Part of a small language model's weights.
Training: a variant of Muon for these matrices, 6789 steps.
MLP neurons of a small language model. Each row is named by its layer, matrix (up: input weights) and neuron, and shows model dimensions 0-191. Each number is 128 + 32 x the weight over its row's rms, rounded and kept within 0 to 255. Numbers have three digits each.
After each neuron's rows, "fires after" lists the tokens most often just before its 100 highest values on Wikipedia text that the model never trained on. A number after a token or word is its count.

L12.up397:113148176132078129151121132069142108144094109100155079127101139174104137137135158040085108139178154133077168091136134159124132094172120135085145115131148110113139099133132200124127089100105146186120186135124160111103106123151159079113169108082112118138098094210115135169091127088097123176088172135126149122077199181130079078103049192116176124098089159154156107123093112133147168143057119192104091034102149126071141086132126132092158154127117150106121117060190138128135150131119108158142126157165111145184140129134145158151113155137093132126113132150145126171116153085153187073
fires after: "1" 21, "2" 21, "3" 10, "7" 8, "4" 7, " Jr" 6

L8.up442:111126121085114109063174114080121106060106156145140114130112132111175101091182126152071097168163154129131132064084105111178088133143102102119144110138139133103202119128180147133102133088170142111164169124144166190106178106043160104119111109155132160128157119114187134092151077142099110087100164178033153134139112117096088116144098124136149128131151124147090196110136068138122155175124109056168134076143176110127199113121128136140144155100102144146138132119131129153116128137136112136096184111187196165151125112148103145115064122181144116062142197167120068152100165082123151128
fires after: "9" 11, "8" 11, "2" 11, "3" 9, "%" 8, "1" 7

L12.up740:163084106134095187210140133141167161118192127157057093089124130113109142180102145084136117118160136093097114129142121138157096137118060169171095126114138181066140132138159159135190163108146116154141142151097131113144170117163177132201194092144175098148116118103109100121161066116113160072110104122084172131154054166134122143126114127090134157078092156102145213143139125138133121111124097165110092143142115157188104117128178167084053096124124088139136083125161110156031108129116108146134139062094109088125097160109103188086141133117112092155120159180114132128149087140164128118
fires after: " " 62, "V" 5, " V" 5

L21.up747:102127153089163129130146162140104108132147090109060094085186178123121101139140172154091057102164083124064150090131123107133148071142086113043140133128085156121176068052177147103174085092103186198157153133143157132129123127171142157082121133092124184124116129136181140112092173058112168112127122141099141142152120141140109058104142131216173139138114109127146184126133122163129101155092157127134141157119129131123108171080126118123127101080122097115152062129160143151176118085195132076154132149145105150164138149118086186142168109145151081133124197146151071136148145087143107147
fires after: " " 39, "1" 29, "2" 9, "," 4

L15.up303:042079152142138137151167139139170092162167091121151115106085138110092166126145168074106132123138111141084131131076070106179116120140039126114155151106111151138090148104106178138115119133146147105199155140123083155144141172103120096124091149106113115115119101063159112111104151125179168162166164136128168136083076092116104140151088151173117124161085181117140179151136161153157139164106134153117093158180117105135141075121142137131048135171090139185109130118085148121116076156075054171126144143151135100102132120095119166086149127129054068172141153134189153167092063070132184125
fires after: "1" 58, "Z" 5, "2" 4

L12.up421:133098120071099149123091146167071143097186123175140179192145122078103143129115135107128128046142111056128127118089067106114083207085107114161107110162131107118080131148106123154208171147145098207095153114128114111155097161130160125133121210112161115117102124078132097111119130080135134148128143068131095191103061125135130094120165113123168142107156163120121160115105146181161127186159147148154152159185090110111073103120132160095128163154151157071091094124129181109173168147135112137070140099131147191120118112136114116097109133112162100131094190136127145146156136079161071073
fires after: "1" 18, "0" 11, "2" 10, "5" 10, "9" 7, "4" 6

L10.up21:127169069123129163144170148101073154197153145166152144097157115106119119059135103114145119129133097164104141141162071148107155108171058119114136108115136091129068125135168105154092067057139128114179138116129118171087137171086208151089090147130080105132082085090149127156167129145158189171099108145095169070125079100091167115127100108107070105099171122106175136126142170089144190103039137130137137132120155120174108060122132132129124127194134152115133149150129142130135159079153094144155176190129123189142128154174097123155116084109141088118142163193144114107143118193123140102
fires after: "2" 29, "1" 12, " to" 11, " He" 6

L7.up395:133176147150134104126063104138055086092099152074111111159105110164107082139126134124169095126160159157100180206100149089091112086093138128107123095112112080171153137158167133177081126109144143162128154132138107084040117113132071095102113110186172144146146099136122151120117164160108114169127150164091157154163160133093188167102089105100134136139122178096142106164121137051141074117081127158040148102124147154115118110083122094141124134130186124100159134156163073125136190163084125127130131125162117112072139132147144159124146082162195172134201102073154180163172129151119081114
fires after: "," 65, "s" 5, "3" 5

L7.up491:103127129121175164130147111142108070165112084145144097084081121148162189099107117144123121074106069063137125091126118081119135158169048050124114119196169150121150105123107161112100116148159157116175072131182121150171120157157132149124122095143133142146141100114181119185045076094093149078137176175113100162081150095143083094177130187176177144159086112119106127078121123119097134068127102160108154129138130124095157104102083176189101101138125103161147123105149115170151072165185141137156133191160181169091114163127182123133107125144154128142086147159126117168090134154131084120
fires after: "1" 26, "2" 15, "3" 13, "9" 11, "5" 9, "4" 5

L8.up351:145107136136107124148088150157128133088106122183098133062163112130146090144064169117087156179171110080104099119141098090087151152115098161109140207136139198125177176153119142109142142103105161112162111138113140103146163106157217167105121086124133241151090136146128102120123130162167151128193119084119127136146160096106094083090099107099090098133119158141114170189134116115084036135111096106070073161160127114114146094125145110143121120108078165098166075104158090111110059120148135136143189072165156152129126100130120171089176166088160110157137148107194157131108148101130121118
fires after: " " 52, " |" 4

L10.up338:159151105119150097106114082118152137178117133154121106122164141137112110140153077125119153090077107183078124175098130124084184137127123109111092161174127122119089165182203108162102156152113117198094171138173099134159131125101125165106118085149087113116073163140070076120089124111127179108178111134154156171222143145137135178102141188088181115113142069119126087123135098115115157130055071078168130083121122104154181124117183111117088127143105190083137155106125132132086116122161101157160095166100120070126168098088157094148164147166124114104193071191110137154146135071115127138
fires after: "1" 19, "2" 12, "8" 11, "6" 11, "7" 11, "3" 9

L13.up323:089146157161130114127124122111119098202103166174113069145067148117093149167142102092103134093128116111131132106109116190123124120170101159134137121170219171168088121096091131130102153080146170133153161182195143122170065129154130101098109122138114137164048132103136147136131130106150122124152111207178144099116104081117133104135069118102109112128109116117199142107091129137144149075122098059132138116211091138179121138101145088096128150160102117087109118115196121148040167091195130064146128106156182127150133106148165132194147111151113161114089140138084102116120178069134122100
fires after: "." 50, " Dur" 10, "L" 7, "\n" 5, "Dur" 4

L15.up320:102128161135167155160141140155174150123141162097159098096134105103191141132091163074143137115134092093131087228155056150096064128192129145162095120086148138093131149118141179095106102078086126066092101125124125131112147104118134086144055156087124148132078118152126100108152099143103114095153095134127130120121136141119117073134106123091111106125159164108145160189122159130139093102133134125129148180154149150115096139139145135137121145106072159137101155085075089124217143105104034163119113108081099209116139126181144109201184158092173136193130103140143147178103175125185117172
fires after: " |" 54, " song" 5, " It" 4, ")" 4

L8.up496:074135071135218207208183104127162129088130162123086153146112126090093166094108128097137164088126102143124119179124107140106108162094153151102159090133132109189174083117134120176103115133126154137091131095140118104137125147095174082096154057100124157122129097114148149094099137114142120130109136116183133111117134119122088110115161107188054129166140140182186183127148138076172112115092173067118130087114099127076094121087114104153157115135131183115146118076174078137178133106189162150130188161041123129133115093130103083147093120157139144147133173200135122129111199133143131140
fires after: " " 20, " on" 19, "2" 17, "1" 12, "On" 9, " On" 7

L10.up310:073139172111177103128112136128109132083146160092081121123120165125151104128086156157141134116170083154112176165134020124152135137081136126142115112169091138120132157081127174082170170157162149154102157158105125095095122112111202109166127166187192129058102105160113134077091155136153082146090097138119142150132159134118131119076104085113161100135165099146136141097112112109201157126150116071117154127085171110111158179116097084105193118035114118127110113151181080123141156129125184116187167116146125124101158071171076158123100111100167107120107168101168088132125119159172195110
fires after: "\n" 100

L9.up18:145142141142091115225120118112154207142053166115157179122161129135102102143176119077103118088156068093129132121149114156144152123196148123117137152131196125145056185163147117131164090175137114131062126121174132147125131112126114105175049125169096126165110107147129153116150131136105161120135082216062101186142142102114095101123121105097145156178120126081156119156139164065124148095131153086141157085114103127103137156106085119177123111097077147158080109122135085124122150120168102053163077110147117144107143122127166041155137149085174122134145079160175119096112169147133151130
fires after: "." 44, " according" 4, " based" 4, "\n" 4, " According" 4

L7.up541:146134161066082136128163123102075131192140149106119164045109120128114190128091163189151099110189139159134127082146205128134134099111194126165144145114107121134125089095084110162132140118124076165100117152081108085148143143125189099192129106161103152191113116183121181161159143139113153103147121107094160142144190112069118093044161118142106124163150085184114123161182112174083070122122091116138104120112159138116132120107155101164078152150063109092103136110151127135169176137161102084112090096181168109097066118122119166131123154123161069142149150133166131159115135080087165109
fires after: " |" 55, " " 9, " re" 6, "Cast" 4, "s" 4

L19.up277:139132116155206151138081141149209139126107085168081088149114125076100120096145120111140129116073120123119094070130089086079148124184124137201058135088100068086136128143130143128097176145221114180151084154130091135108104120109163123121091058145069157126130135114145116118154128090081144078213144121156101150149118095108132127073161150108181187133133079113137151145120158109097067175112141153053111129107083126131110156174133164192118132136176102134149097187137145130135128079138111178123140135126195112118170109125141153185110195155129146130141088135150097126155111128101120133
fires after: " " 50, "1" 8, "4" 6, "6" 5, " sub" 4, ":" 4

L10.up246:071153140108136105143104132147194085100112104164085139156134172089123148147132145163179123115189127189115118133161067076183054151112157179111085131183100121143112182112132168136136199093188124159070144172110080123145069107184211149189158130127089136113117142123145105154077149092182125137071082116119130126142135107103134137087091088122177101141150124079129179087059112102130113118153131066125103146119198107138102126078095138070130132083134065116090090122207155112102147147145116143171144153142112135135169097127121131154073118134132101127135179160138112154126118142119113109
fires after: "\n" 100

L19.up181:096101115191138138183134146146104102083112082139178151179201130159187125157134111118126085142140172192045085110185155121068152077143125116093046143111127103048086081120128119179083125125129086132139161140164109114080072101140160102152111147112157104129116133104160108121143106107128173116135141111168145137143122101158093116114153176183152136075149105076075127159155159155136107118077130123105037164118166136113087107119153190108093120139188155124145111108163087083115123138122120100117169110162152083108136106129080125124123157105140121172140120175190066111135125187148154173
fires after: " " 58, "1" 16, "2" 7, " Southern" 6

L10.up429:133095105129125132181121111080069109099106101080162052146189130089142199131097187084094099084145181072081112163107178125155142057141173175153126113119130089154189121130090155128107104128148095134175200110161145133073130146111173078144160141123147106106180123178094153134089120157173147068108177139119090157104139087154106086105161132198152149075092110120155132104096132159111088122118168126166112089150185143135108123144153082165115117120128103112125109128141159120098090086135093133111114107140110118143081169165124137106084209100151098146112117166149099097142178207141162112
fires after: "2" 28, "1" 17, "4" 7, " Val" 6, " " 5, "3" 4

L18.up420:159100112121115125077145143191147121086118095113126100140135140125114210154104137120131145055145085116132105176119124169094133086111141155139174086106155054109127171105068087133163106138188177156069065143198096089100068142081083148073106105097197129163102159194185104104163179122102129126130117109099128163092120114112160125118166147150154107149141142128112170142167129111155069104050093130136168096174114082099150127115145180179138111158191137104129145129136135133101157099170137144097119108138131166074088145146103152130161150109144093149077195164190119138104130120173119158
fires after: "2" 32, "0" 26, " " 7, "9" 4

L7.up171:108117112098097133114137125091158170079137178102074202122153147150076107096140131187078154111113183163084106081138104143046144098127110147163124135145126132089162112127141144160126143137124086169131132130145138107094091120116137088149101160158103096111103121181117080179099046097158122099192122192171084127117148136063089195167157109101159132076123095107160131113197151081142141115074078122149158153136183118173170132117149134154107114128106149153192109146086159110106100168176116156129089086082137065162111121206166151159116149177144064109102113140125152086136145118120160107
fires after: "9" 27, "8" 16, "0" 16, "7" 10, "6" 6, "1" 6

L22.up496:081157078157116169136137116105133137130172079125141108147104141127084153157161116108153101153170179104064212138134112128064142115070076126094170114124132199047124155155144086176059117176170142190126127152174051113122116141141043102118147098168156174128193131107151124137071074115171092179137125179159117154105088102132089107163117148134166120115116123068077168135137166086143172166047140135170127134096116097141129143125131115145130129142122098117120124114109097083173110112134137082162125129110123143097176112167147116159163111089166090186102129161118112134150155108162115171
fires after: " " 69, "," 14, "1" 7

L13.up72:106137101128120111170169080129166106106107175125142126185090087080088104124128174126091146143158154181107183109127101158187129057100046115135164116097111139182119183156081126099137145107088140182109136122151136117125115111133120126202118127149161163137099099125118161095157123087112156057118168172097169073116099139174155184086106130039097143153086107124109152140097130154141076123125133097106101127138159125085135161110104131114091107106200148140142119134159111155133100107157096113125125155165153106177059127146115097122136123073242135129116129167140213139127200116155140166
fires after: "." 53, "\n" 8, " that" 7, "," 4, " " 4

L13.up179:134133156166103119178110131096144136173121144124144081128116136114126132147119083117050114110139134045092115105115120139182102089144115108146138133092144114139117125133103073152206121182164140147115165171165074141092110144142133137137116069152137127072120084081181149135101072090139040157143080165099167153137130126122146155135115190112153122157122170114228155155100159121155139120101085080089178181137164116124156147125146100156140133114062080105080140137191120135094133138150171125115098113115178160140191099091100102178103055074133116109098092104176162162160176083147143087
fires after: "." 25, "\n" 18, " Fred" 10, "1" 4, " Ben" 4, " p" 4

L7.up571:132109079177084166103177098166072093146079133155127102101173100103127148139195162127141132129121171122065115108109096118113161113137140136144071111090152102136081158180142167148154140152116108152119095137173156128157145107094106126112130133132125125107123094134109096147125124113115088189136157178115094133185113084105155204157153109088149205138152142092124185051101142082101073138149118057073135098095148153129168210183140104087104052103096149162126126126101176113131190155114110120142151131203123096134118101117087120119136154096107146114149181181090118182087146135174070104
fires after: " " 32, "-" 10, "V" 5, " In" 5

L12.up29:177131090103135155115151145150104094159108197115156114168117072104090151172141110120141203136101167141144115139089121086140143114082088128165073102107129080121076130168134095114120087152146141065087080101183103114140133144135142188136104095176151114105116063158119158168084096156191197090185214170072142153084063123139128174134126131143163106147118154086133136101102135111155121138096072148137100098108144143095164090086077175164131155110090122108134114190118162110182128110079099138149167105147118095084126124105141125162076172174172158100076143151116114155130096096162166150
fires after: " " 47, " (" 8, "1" 7, "-" 6, "3" 5